config = dict(
    rope_fraction=0.25,
    qk_norm=False,
    bias='all',
    init_std_qkv=0.0208,
    init_std_down=0.00329,
    lr_mult_o=1.21,
    final_lr_fraction=0.0,
    batch_tokens=131072,
)
MLP neurons of a small language model. Each row is named by its layer, matrix (down: output weights) and neuron, and shows model dimensions 208-399. Each number is 128 + 24 x the weight over its row's rms, rounded and kept within 0 to 255. Numbers have three digits each.
After each neuron's rows, "fires before" lists the tokens most often just after its 100 highest values on Wikipedia text that the model never trained on.

L3.down234:149197070162148154161136128115116134126128120132118086143173182164100134100116093118123158146119128133091113000138133149119132143128137108136110104153128134126136135129105128134167148109132088102149120165132126175119120101143120136101137132103150148122142158116137121159140124129125171095106150145172104100150102125120085141119140103124099138138167127112204118167133126109152148151115139123120157148100118122098157113133117086164174104158137156146135127124148118102140157168136134119134151106077141114125091116137095084146120100120121117140132131132158158121135106190140123146
fires before: "|", "\n", "-"

L3.down1122:120142091087145162112081106120120118118115112132124172122148106149161173106135152129135114149108099138127080089157128101127112123087091103102127108100120119100120143145150077136077140128152167111120154133106110155143118106132108161136148100148122120128137105150126123152141111146121130145142130085144062125165143116120087147147127156171116100155122143129108109125139102126140167092130093106131151133113088134111083125108114166118089073152143099092084115157138132183126131115155144124108144135138129141123128102095111092127079127116197123163119091134160137143137143136140143107
fires before: "4", "8", "3", "9", "2", "7"

L3.down1216:148103133118120134134140167110101175151116134128188135164065096096131158105146129095119156125143108122133122089130124084127116145164157098150159129148153113119090121129129196137105159113132151106114126102133087140059123143122100158160156098107057106129100106143110165133132149110077106157153124123149152094104112146118156141134109136105154126113152150147088130155135097108090119107131157125144131156124092143114146099122143101119114114080112148118135089111133148109118154138124130097169126144157083144157130063135167097085150143107119142129130142134114114120158116158103147123
fires before: "2", "1", "9", "3", "0", "5"

L15.down1369:142133159171121136156145094162133107121112119129166127150151123143129132133141131108109157121097097133131155115127140151110133062177176125139157116120147104140115169119105117150148146114118127118094078145135122188127124092105169153125153128119119139135129162146119183113142123157103151128137124122138122076129125146153089155123138141130139113145146114172106147120100099139120139089145147122100121158169114164114162106153105144130165132134114159152118169123133092152130055163136124110154166149144147159091072065159125093144137148129156123143141120119122154164099133135168139125
fires before: "0", "1", "2", " Top", "3"

L15.down281:142124145143164103081100116130139123126110104107132104135085141125086169091122144151141125125134140158143141085103107161089125108084139104165082088163108156130118113146114109093132101091151153121138140139128136158139103147125101109088179116153116109149103167110138145115108145138100149139113104170114132138153142132117125140076129094147160155119135132157161146158156068098148098130120158155171150157116183119102132162165136120140127124130084053093100154106141153111140227129134123123121107098120139144135139107118148113114104128161159116059145077131135148138175171143125152143
fires before: "0", "1", "2", "7", ".", "9"

L3.down1567:123104102136154183102129112101085132184108129164186102099143108137138155105154104111121145105127152098160134137093111125111130165102127191088129150117115113111134153141161143162098136111111147143141139126147092118138117126099129142162120131141131154106152155157107125131173120110136128148137096149130143068144146141099061063164138146153161101077139137136143102081125074150117122099120118161167125122135136089152095107111132182135160127154119153120125139124151088119120093110113141110111086098132168128132138085068091119091094147148146130144139135140126159125137143115121103111
fires before: "8", "9", "6", "5", "7"

L15.down1607:147101085162120138137140137193118139169134105137099138118152132175120153136174154103146140130134148151178170086123136133087166124133147140106116129143152090099127155164098131117109070129143098113173114140141129122146144144132163117074137129127124145137129141131145103121129141156128182155138137125128159114151139131166144125122114095116113155161106129175137122132160151135131126108180101148096115103139141100102136136108146142129149146134129152156127189129126127141187126157150080154166171172137111099101096136139138119124147181116119137098118123124110151147141170094163105147
fires before: "5", "6", "4", "3", "2", "7"

L4.down1737:118097159081155131130148103119161141175089131110119070183138128114112109128159109195135164080163117103130098156139120114154167133119100136116156145133139137119127117128089140162124157129107143143065114113129077169131139108110116118150146138107135125111121130155135131153142135144121138154166147160113137121151145078100180058130143148147160127173182135117139110076131130097081117149114164164183136105115133163128142079093145172134153133159118151141109180123151106158129109135139168129069085129106129088134123125123135136100132126145140134121150105111172120156141148153130105124
fires before: "2", "0", "1"

L3.down788:080093076135126147115117098150133093139145155132155122088099146100136091156144109111136132123139129100099114126164142110150121145130105134113090109119171130145154127105147124110144158076174134148114158095125100115076148130125168125162114097095137136118097158129105168141121125145129100149114115096172114112135139133145084108160110133166113118103075178124124126134157107111139153085095172141116128095116129107070109167154123148115143153117099137117101092141130110131160117132138127176117108137135143134132155109144134150101115129145153163133106166165116111119139126108108115129
fires before: "5", "4", "3", "2", "6", "1"

L15.down1338:143130140142162146136140121146122123098112128162139112107141098116090175125151135130125134109146137132176105143110075154124127103137143176095121049107076114121088085112111096141147156118153167121130143099163113187091135135153126166145146110082087137115096163117171129133122161119156124142142110135117157106099081116142165148107077138118141150130160108132114119151141132131157154106106187143093137192124104163110129130101136161164161144139123148151121104150111147154092115132104127131119115151078122144107104094164124109146131183131138088181131122165161134155116149134108118141
fires before: "1", "0", "2"

L3.down1565:169108117147100126087120102076110116164117132123135102110180151116105136169125101120161104159158110118105073125147154122141173142123143144100118113140140130165133101111134126138111066169175118136141142184122123141126144122088122161146140153151122165170118106147133105128130150119061100133140110123182140128156169124084143107153109117150085119142148142157111122151132136128128131181143111151132126137143104100160122126143152152145136161132133176108138133138128122130094094149156135164140158135132102116113148141094107117126139130136101080150139125119172101136147150098117102147
fires before: "\n", "-", "|"

L15.down1235:119113148121124131154135117063122143153148147189144091096160130149105123090112130146129116117133162142089138146102126149124137131137140131088180143161128120148122120115126133132142164113125142122147104156170133139162143167148171101119161143096111164183127119110134125114149138113176155096160108111086145155141119098134155143136101114095151136163174172111110177141142109133127118133153148095124113138152166139174115144146143130137112150140106145101139126104130175098180145145145091110167141168094131071159077104102146060154167144140135152170118115102118129150143155126149122167
fires before: "1", "2", "9", "3", "8", "7"

L15.down1217:122132108140127136110117130137120171167123123143108129151193141145138142158160141121130171163166094123128126153101094158091126166124116154145142149129158106125125074132115165135110161103144137132124141163135144133167112156142145118113157114112133165149116136109104117141144153121134153107157179122141117126129125151129115148127139167091188098140151167155139160115126144108135139153148111155129127166119125130111148150175130119122142181130140157118095114145133195146155149104113127134107129173151147116153165111142169208179115129153159128122109136135111148137149114134105133120
fires before: "\n", " He", ";", " The", " the", " As"

L3.down1117:130124082098078110101108129145134067121134118151122105131132125143101097101192099111122155102139149121141131077143193105148138159134132115106117089152161137145122138124132103102091145117153199135124131155145106128120143119111138129146063119173122122114091119161069132137125144125150118077121122100130130146140116120118104126122133117130121130170116136122089141113107115137117124109146109168130137111131144114166149138139127137121135148152134086118118137095120118136127102134142136154123111125140136121089136096121119145119105125144109140129102121127131129088064137133163074113
fires before: "4", "5", "1", "2", "3", "0"

L15.down556:114114164160149127131132129129177188128128098110126155149180152088171171146173133104088140083119136116163169150140152160123157130140158145148153119110138119174175077170168161130147127119139148127126142148154143146114078128163147146121143162153167160162157155119132160108150153146127158122132126113099196156149108113145139105126143136128161151127153155159134160148140146142123128149132170132103171165099110163102139121147136147142135160115147194110120147142125160148148164131125131126157152175142159107141127134135132109103167112164140144150122119130101119129147141119138143101
fires before: ",", " that", " the", " it", " he"

L3.down109:105140105132100164102104133151112113144068149109142138135143075094116160117154135077130157119134109115135146151138085119150138128111093172151124115128146132146156169130124135126104156112143159156127137162111136124119113158138152097090120124138171129125159096155112097147100112134162089130116085125147126126121144125127128130134155167144119159133085100130090113105178121118089126149106124173135092139111137112134121140106157129121163099130101080107153122082118046153107101131161130130102106143115140116124127129140143143100126172147153086116164133104116164078121152115146132094
fires before: "-", "2", "3", "7", "4", "5"

L4.down891:131138135149130136148125161121141172121110121163113173139113124087122111140072096126128146108126114140125120090150146130154155152122128158159127163164098149102131105084128128092127142110114088100126115096095125146118106135124110143102113093139185131123151134137130085146128137113129098125136118097138163137152130151144145061126147109080153149131161115138168097103086121107100153155093119115124105100097103120137119074129120104135142131142111172074186133109139138122150156111106119124120147131126115123185136107113124095090150145109127179137164167138128195173132113124157168130
fires before: " of", " the"

L4.down485:130126132143167145164122131161133118138113107116116120140134127125154126094129135151074146132119119134094124062142152125110135114144098154145129119152139081134086097121144105151156121141071107144133107130163115147097148119121167124140088093143140157121147108117168148128140122125105116094078077133116134095094142122155165116095092077061148119143116143132125130140122127141110144140116125123147112122102074110112157157129132107098074155127120121141145130141147107114145127120135121127079163105126105154156104136103158141136127155152140141130109133120098150178129130092110145118
fires before: " the", " to"

L3.down1272:108160112142134158151084126143121121163150168148160159146103126143113156138153119098125168142141106107108139106152155123128165091120109133102136122086091111085110111133122112097109141130175110121111190203152116116117129083087113116113145119132068167117163122124107135131133110063113129139153139120129103113114156140107099095129101153155116138177111153109174114115112105124094152108076106139149143085097111129167123133079078124141141168146121123109133136147180121090122149160139154087156129124123127131102130143089136151140090127141122090164146133129154142169125132119126113132
fires before: "2", "1", "3", "4", "6", "0"

L3.down399:111140108106157124112102111133065112139152158125163158104126085132125096185143153136140182103122107115148088146188155118135141124103131097155150073121166137117129107088123117117156145174125118116120129101174104138092145106134152102090134104162152153103121170141105129160134128115138109140121112099117153116119137137154134106158110145125170148125094134187122123121123109118129087110102136135103129133126154132116134143180137104127118142115116092124125136113181141164163097092121158145118100125149140150090088101115104133116126129155155167131109104128164137148094188156129121137
fires before: "0", "1", " |", "4", "2", "5"

L4.down1751:108097100125148150137112075169094102146137128140142146111134092086133135110121093104211145127121143107162158101139151123102130113116139085122107097120169088128118095121122127147087073139177160100128127098147104124102162109133168137106099117154115153135163143136096117118116105099122120134125143128111135106162136144150119086174134145163143096123104173139112116130156128172145152115137131171108098119140157144153099101145131160102118137121140092110112150124126147111211116173127139122133114116190133135124129138120132119113092139163123172106136128163112081134124151118110115084
fires before: "4", "0", "1", "5", "2", "3"

L3.down1790:142153127101127151116142152123121160130107127125097122150130125153165159096097132124158109105121114121062147113114090129125109128128077179120115126099192152123126161100158155115102131095151135102135108080094157150137147104171100155127110118130165154160180155135088121130104095090135140100144121120131127108108078126073129175102131204144134142172131125125124176118120076117096111117116124109177120130136169126143097170141176151164137133130122116122156133095107120166104122144086150103192159118107148127125145126134119125149117124144129084134142141128159156092123127166144129143
fires before: " |", ";", ".", "″"

L3.down1529:139140129121138125096141115120108083129114103146144096184117122155133152145153089114172149134148167104163117163110175089118146115165110133116120126138139123091106179124136121102128132131120124120110143128171144096115125138133123125154135156086162148089122104128147109120150143111138163172169126107137137153123108151123116119142112120145113129096139150146151103138122066142124121113140140138133105120123123130142160108149103123097152176124153154113106128163151120166128135103143129059142114089123119176125095101091112093118149111140142102153086138110150130135101150164087090172
fires before: "\n", "5", "9", "6", "7", "4"

L15.down1294:111157132177103083134133125110128133131171114190094145128091137128129132119098137134101164168142138135140142132157136131103110141157171127117137128107124137088133138178098156127141111141150154132134180133105106117140121146175112120141165137112141127136104112141132158128165145122114155119112159143095103084114133100153155176095110118107163125162129138091147118112158104134115092126082122124178126135125113108104147141142147089148111140155126105159139133151139159139086147128103148115143114094118124131109163159135114173156157132156114106094077094127144153121116170106094155150
fires before: "9", "0"

L15.down302:141112138111176123108169164122089126133153152137126181126163128131154100137136090115113147137169133123164129139139142163113118146151155126112139142121163115152139125139096160127125122138126145105120141129129098139124128154139148141136128095149122174137172141151119167140144131151146140172104112121130122145119189120120158140106131131120130112148088182110103171157084109146089133164131173117168122131168141124151160122150118155127115122152154155138105132129109184157146099144146106130146157137138135133117123143179140132109135136128150167112103139156126119136111160135101157169
fires before: " ", " the"

L3.down622:146137112094150133136120150146113143182108146160097113161085137125132133152102108186126117100170156137158143083127142130119114130143125119115133136106121124145116177155138156130151147142165160092155133142102119100108130114151131136118135136109138143124128078160112127114157138139112145142147124125183116126127135140117150181137133112150126140158126158119102116124137120164148122172094171127127107096116143110088133127103094075128122133143132131126064075142160114110103130166147119110096102102112136092124084117151104103143184135093054115100169131115137108107143140137178109130
fires before: "\n", "-", "|"

L3.down1049:148106141149143145171125088140103148131140145121138102168123136130137106091141093122096168124143135124092119175135132104128156150143126114084057116167087212157088116113103138117119160140121122115125161143121152120101150141149157151163130072105141111123123132126111118138127097117088151082124102141138126143112110131123115106162158142126150160176138141121163147119175112116113112112122154168155179145144175100064134116107157132115174094144129132113121111136162161080131114158128100112144158110102106134123143159114170149152109148154118145124078165127153132090144108138144112143
fires before: " ", ")", ",", "s"

L3.down1184:115118119108126108133119168077128132170126140091123119155136117108095143126134117098105153146133118142092140116175143128151150144138132115105123108139174123128133124156174112130110139211142168130096155085139120131131112136118109058165108162173115091113151074140136143133137113143113142157154094110125120109156171132092138084114105192150130090113123152126109117124181200172158099185180114123159128141128146169132126131138125169169165131139081141091139137109164138102137114158144175113116069120111108124160102120121105133142094198150133125102209160138098113130136160147121100128
fires before: "2", "1", "==", ":", "3"

L15.down189:119152162138096164160117161175131160128134153120168131155129139145171137151151129111114117133130146139128188166096168138158146104114161138118158106151101171152136121156108152125139118138154110127138129145103132145108154120142119182132127121179116222099111138120150162125145085098077087151119182137131123114110121103150109108113129165142111125170093171159156140134151118126168178156148168147107149115130126074141115102109118129165131150115107144119133103152131153143099119125134166146133101136155145148136125144118147116158153118151158140129122180120152132159169139140153127141
fires before: "0", "1", "2", " "

L4.down1744:164135089148112124189137094116149157127159131131153125157148135128142174131116139124157138154138091149134108124184105163100122162130094128126114144089117131115127138138132114116121121119107125118122153142103120120163120122130153140129113085102084134143092151141127165113159111124129112124143180136152128128160143115129107156120138150120158132130144172099144145124113093093139115137128119127080100146108137111141089158144143087130121114100118078164122168069120111147109140109161156160100096124135170137159141154107136141159098133124139097136114126127163112102105131141136169110
fires before: "9", "5", "8", "3"

L15.down813:116113156138147136106101094124119088164164154139146145165132110129142127167087151128110131139149108138136148102132115142123110160179154119129143140179152096158103129140101116136091136116122118119183094118141134122138166129126119128160138140116156137163104143167120168055138117166154180107113167152101119140127154120154119149109150124107135135172139129103115142107161116115145128133169065162129119163153124097123111168112142131144152113105142121145192113111097146133089176143175125108107098147143133130158142128102150088103111085111181136129135130122108162147126112125179140124
fires before: "0", "9", "7", "2", "1", "3"

L15.down1013:112118130156109140148193129105123118177113118152151120103126157109125104153136119100167146163136118115175128025115140195115121081134152134118189083157131145136092115143105145160121119109124120140148142105189114113149143124137162141109105098137100151154164143112168134094142139129125129154135179103148141129124160134138106148122170125106150125127064130108134138149132140122105107136116141118116188133157106117143135112199143120159168139148126137111131121098098201089124145120167168119169140148102090101140136148130135125125163107134144114101084133135136132089174127118149137097
fires before: "\n", " "

L3.down757:137103086118166152130138116109156121130094104146102117119154077086107124134120110126075110135154072173185168117116121154090140080167146105121124148140086127082160147132120144106122137122114104142150118162108118111158165132110134096142096141143152116138099152141103110164092087139122126192134075146157180107145115148108174101107107130132165151122149114151147093135108110154092102132136096096130162155120128164110098139155120133099135120165122094108150120104132118130123128100103154120138127156152089148136118117138090115163107164109173117132175125133162176173151085132134131094
fires before: "-", " the", "\n", " which"

L15.down941:127135164171146134080152164108150133155120156085143139119148094104124158116126117158126127139135107165118131131159140156146099141147108146134112157133176125166098108111146131138103137126101139101103128126124140122117163134124142126159131132127177157177149156157129097129151117118109118128136134140146167105129110108119133099123113071115180145129127131164152162151127170145095103131121164128159130141146103152088189104122124134118126172155142173114195156115119144120173144091125120145144143176190156077141147103123128114122125133125098118114105133142117065155194111118138107146
fires before: " the", " that", " a", "s"

L3.down797:111115141148127102136138114140169122103140112122121095091115128140158165104122142135124125154123105153139134124162136109135130146129140095121128108133123130144078138093161126126134129130155128110090106108152125137106127135114178112093134126119086129142145116150110129137157121097107112092163093142121135119129068113099177109152119144148120116121132122138139169146125128162129166101135123144133129073130143090157118146095112134080135079141114120095148086154163099142140141126136083144148110122139151149143159146124150086139128122146116146104118145067136159136125106135098083117
fires before: " ", ",", ".", " (", " and", " |"

L3.down334:116130168124112121132116126112116113135120141116148100143141157122142142119108105088131104086082127144121096100101098089121208120099124109143099146181134137114139145083114118172160150137127124131116144132131104151145150099087118135144130127108131112145132140135145132175184149131126118159129078143134098067156136131130151103195144125097171118142107145097141170115132079098119116135117120157120137148104120131142138080113143136129145124128144154170140167124168143150115099143133139092099091144073128115135159165094136091130109132139141151115155120107130099157162116158099122110
fires before: "1", "2", "0"

L4.down609:158122136157126118106165130095107139182146135147100079136105117132134102151160099151159110141172131109138106091134145111155179121150131146102129103140160143138103157152131176113113109142154134140133153141119105127103139096111131125124112138108127126173094090130135122109134124124116107144107090128203139137130114120116130142106117094130078145104089151143116125136088129151143119166122147131127133133133164125148131102120134121137132132143148163097140163187154127140135123180159120146123147158096111098121115134157096087113138118107105072124145097092133106128138151147165094168
fires before: "\n", "-", "|"

L3.down660:171126114101116116120145108105129112120127093133152117163120132105140099131107106142130144096167117141130137117117103111142150092132159143115073120170136148150123143130091129136147126110121104149121154108139139119160148100055108130148114152153128128162147116090128147158147143153113136111136141155117154091138119108105126126133096124103137135098128143098143116130148126120144130125121114128135127113109186115102143081117159142136109115140135132146124158108135101162103172164129142102118081121131142088145108144177132112105145100145136129151124132163119128137147148127147133118
fires before: "1", "2", "4", "6", "0", "7"

L3.down1654:107137090154128167137117148120144093151166125090127137162152141105117089113086105114105169124151112163134128121158136101158172103118147156114140120175088119147102149128109158144138096142118122086125139113141096092134145158111129113079183070101104135110183108106153141125139139098109126110075148127136145083099135125127126147170164111165119148145107124177142153125142083138156137141082111132122116131098131099135125123111101086102108142123185175121115154120162111142153129137177120113160124141149112106129161175158142129169106096173136119156141140128141142142150155124132089156
fires before: "0", "2", "1", "3", "5", "4"

L3.down1381:115122103159119123103150154120113138159117132169105143130121151157161136120125096077164140134157133139122124133177117144174108111128116125175138139125100126106149132104124129136154089096049157142160133092105119115130153128189120135109120106142114136156158157135111113122122137090104117114135135131122141150129090115119144119086143156140107101122148104140111155118131092159160109138132199127138155148168139156112163145122115166112165134127121145181120126102124114132143112126152153157124148094105086162107102134143095155150104165130129115140135099146153159119122141144141069134
fires before: " |", ",", ".", "0", "6", "8"

L3.down794:116136130088110116113098114167115116120128168142115100124124114073112126098142140101090124095096136113141146110121104084094121133149168155140138093119132105141121075105154157128133125126124174132094148071138116167106152153102123124123166124120129109113141071179128138144129133141135112111096119124126128160114097138060116122119157145117114056124113110151131141135125117123110130143132169125140129110141151146176158138105145101149128142124130146170080120113104108161142134130097096132166129107154136136167134106139121160118137149133098100127117127119139153144182124156137125073
fires before: "1", "0", "2", "4", "5"

L3.down147:128143188151086126149114119117120164134093137159126141188190102117137171125151137137109154134118142118151123138117134116149185144117121132124096146110148165079148087093116168154146123166128117099127112149148117121143124109116163109134099109119126145158152119156136104158107123105121109175162099126163109087170159108144134097178127141136145112140096136141131138100082105109122139131099150129117136131048150146165144140138094137089124144107120137141102157130126121142130117164142123132080109092106151140122152197116104112108115131103115109129096118114172069152092128142107090093
fires before: "0", "1", "2"

L15.down830:141166143118119134174140105127125110104139146106114089136133169160095140118118134131125160124134103106150154099147136141111114141125118152136148117142129158141098103132092143122130121107164081129148118110072083107115131143137127134139161134109131123161133123125114165165184160121126168160113121127120130134133110120129122173094148114128148172155179161167173108131138142073128140154077128126131154096088115099107115154168105147144156131148118143141117162125105109131164118165126121155157113120109105128137087127137134164151127102149134134121156107110133158165137134139121178158
fires before: "1", "2", "5", "4", "3", "9"

L3.down560:162134169147128078168122135129130099210136105121110112130143162136150117109144080114185131168161110110143143087127156103116143131113097150089124136136116095118096157133131132109144120115105150103102138103144177138151090107076156117105143157128141167151164103163113140100152079153104128138141094142136111151116147146102119138108137163106099111107104110111151129091116083176144110155122163168112082139105141105100189131102142165127159137124117170124126125145148133136142190140137134112149089139116111114146135154172087105148114102152129103164099168138146134100151125149107123132
fires before: "\n", "-", "SA", "   "

L3.down1223:142115130144113131105152139100128072114157130123133142150154118136119132156104118109141158125137132114169080097154144137086128143125154126114081102107166150170115148113125131133118115171141175152126148120120104129128133142122181096161145084123102113133153121114108148145131118182075139073122108105146160105142170173157127100107135091161118093154115116111108147119137093185104126106119127133138130130127162088159129157145150147097100137124154128136069139085141148094146123157112149092116094146137082111152164171082098136115110144137151108116159121124152101151129106142107144106
fires before: "1", "5", "4", "3", "0", "2"

L15.down1496:143086149124112102179146109118106129172109118104117130157167175157091110131147158116155132134090128159158129158121143139100136117145118072133123140138133147112107152127097167168134167103109128138112138138105116195114147100119125150169111154124130125158153143146112154172106150164131099149147150146148130088105090125165075172137146156133110123123141113120138113118117108058151140096158168160125110156123106113119139127125105140102126134145121133168118135161124084131109147115202131122105123172146146114104140160114097079137099149087126150161099141103106114119125133104138143098
fires before: "1", "0", "4", "5", "6", " |"

L3.down987:142135121145143156097133115137095149150143140094135161114098112142147149125127172154088153100111135163123138119146153138126106149150139137132163124138116137131166099104125109125141181127138119135092136122145113164117144117123153137118153123129123154161130133129165067138146179150133097116139108116133154119126109107132080111140097119120101114098149120131114219123169139091155152177119161122133139084129118105133118143165156109146096085154123119156128172103150089133107163109141131133094126150111137092103109151121098155101130111128137125145160165139121127133114121122131127104
fires before: " in", " by", " to", " ", " at", " on"

L3.down644:154157113124147165175138103131112109121096118130117141124169153076141157108139103083113144117161073105113108099131084110117139132090095115109142146152123146089136113129110149104114131091102148142106132106146131088130094114107148148155126139080116151125110161153138138128116090123143158133137140116121140128133122095135043158116120125071127157105129146097160134071093132133129142150117137148121151133132123103136136102126169133116148122156139143116157112081138119136131139163106149098170123134132112125139109102150073126119168091173143101127141146082158142143137131108126139126
fires before: "\n", "-", "|", " "

L15.down1683:140114136098112155072123118123103104108146156117109136117153145132099139117128128169119139156145111175112106148087132148100076137197121143140147166098100105125142123113111151117138157082098133130124137160155091166118152115116113125135122118104134155153133163148187182117106134116137136110133144123089112121114113126128121151120166105079146137153112131104120157134112140156125146176104093138068093157150200103095147118149148112160129105110099176166149162104077116113157135138154162143132163147128148118117115164105129090120115150119122141144122132129144109174158136076127124092
fires before: "1", "t", "2", "Party", "4"

L4.down1355:138145110141099144145122114160145128114137105154118157143152198165093169132113073120110147153162119171089117000119112150115131154106122112121104131150093138107145130135127122103177196127114107091132149174155137158155150112136125140101177128125133161121115132119121133137144098149150130101114147116162105124133117101108095180092145103114099113142166136112167158131148118131178160141085160159110120126120088151107163117153124108137193098136127132139152123123146130115164183166126126133121122095088142111142122133135132112157109079107117121132128112099169173143159130154141134123
fires before: "\n", "-", "|"

L3.down26:112120122152138153125121127134132146146138089120096114142134134153144145119107092129153101132122111119103131094131138154141152168154107140179135129105144121154159147115119116137128112120084128141158143147124144122111146103167093138113135098139154123137165157118086161136119133093125110106150167130126131149094120110101154128098139158166126122158143074151120149105133077177097113098111166132154146124125131140117104139150120149149145148147096131129125126126130133149109123102104117184116150088139147145078121122140085137149071114139120113119123139146145159126095112144121114132
fires before: " |", ";", ".", ",", "0"

L4.down871:156114123124154114091136117060122164184139104127131104132131157115108122172135123128126147158137099103121073156162112112147166100102118134104117111119137188107114165143143166125083103153159111146117093135126099142141124110108106153157113140131159126167134098126094099145135121142118100148087123163206146150122128132115123130121096109142102096130105135129121111122097111169107117168150132127126124131134140084164157097093172139131120135163158191134175171174150112156120130182130122140128126126148112096147156134123117115111127096145106092178148081086133120165144159105103105130
fires before: "\n", "-", "|"

L3.down248:142108114141160128121099115120088139156151119107137150133121097141167149130107126119152094102117117109153100156129140150123156147112114135120122130121143094083119098114140195138097138134126120059173102105171152101086135124100138140147110112123105139130107113157135160165150088119168086121116144137126117139166148154160089131146144094124165128097135119138114127127113124120168104099125145163059103149118139117136122127107121113172169110139133114074102087101135136110119112118133186117086113175126170096113128150129129111137110124169130121127121138126073113123119099102119139152
fires before: "1", "8", "2", "0", "9", "7"

L3.down1219:142123074165140114141133139122137131120127175126122147152139119118108105095136140160156126165153139106108137110123164133138114148141104158104086157120160100126175150116121113107089130133106112092118126109138159139167154078138118127135172101129132167150119083177105158148086136119096090171099134140105148135172168116129125147107114114163104103167111136184112145150137132180185168141114132112124127103095107150118120125129124108127161149127122159095119104132149122114118129165132166133118106117146151089152126145111123089129123140164095128139149126136135164110096163138125106123
fires before: "\n", "-"

L15.down986:138095172139134125099169105130114150119136189142143114116199100089122145111149123159155123126103066134127167138164098129153106113131135120094112140180123167162161142160155119095158143136142136131176121161151099162129108121121147128104149121115143117137134146071151094137134161116140112128081135110129139117163145119136134165125136116138136141113121128090146153153101131119150125136144102145106144129137095134142151127130163132116078120078078159154107151097141153155135148136133146108143127142119146099130114163104122107098155146163152127157140134151132153130114130125110162106
fires before: ",", " and", " in", ".", " to", " of"

L4.down1199:138140127145142099138083123131143097143126128136133156121184117090090120127133148147124102151162059121090149089144140109132157127126128115102075131127117124159116149100105150137074113176120152095096111159122112124127132100108133114141125172159136151157137117130122118144130142124081113111137121161156133146111135118140130121165108091173140160154104139132102163141145087126170141162114133118154131136142059116126106119147178149101146140177108146129181137155133101130125132134177118117145132141158073116150176152117144139169151093150139155113153128191132168143138111095100138089
fires before: "\n", "-"

L4.down503:107146119149096107124157169172127156136102106109074152116144135153122115126129128136136096151109093122119172096169128104099094115134131117076121156114089146116105125106123144126105152148114109119140153141110129134122090105138121123158137152147136140059173102119081141140077101145084088101160139132088115153137153102117103130126158143118097129148132100158124169096151137126154142111142138135145109126094174091094155137150148116104170061120161155101102157093126128105149135144141137141134127133137116121129147124143127104098168130133086145148112132178089152088119161105109149150
fires before: "\n", "|", "-"

L15.down471:178165188162185186157126127143107160146100135153095120168168139145138129136130072119141119166105135152177120090135124168177121103130118118091113115166156118145137118144150131145158080126143114145120124139178139171163133130106159127092124173121147149147120166119140118107136107126125150141149157143130126118084107118143162117119083130125134120098109171135154107183076152138160152099166131135086112197123114140154139107126122118103158160112135185160107145148112120129139155135140119115167151150124133092146177123148116114136144137133149113168157141130176158170116113153139095145
fires before: "2", "3", "1", "0", "4", " "

L4.down1103:146120156151147089124165127088094147107171177151121087166115128135094101131108153123106127159117130108157164125130078168126101131072120098166178151129107088148149181124122103102140114119124164109157140108131109131146140132147116187126128123106136105113164122099112112145142131102080121171105120178106102109117177130154104140144084143129135113123094144101111171142088144131109092092077112136145128161118108097116135130173127138167153119128138096121158140083101132098107123134136159155150147079167121127118110161130151128168101119095126157185099101135089111116131138123148148112
fires before: "″", "7", "9", "1", "8", "6"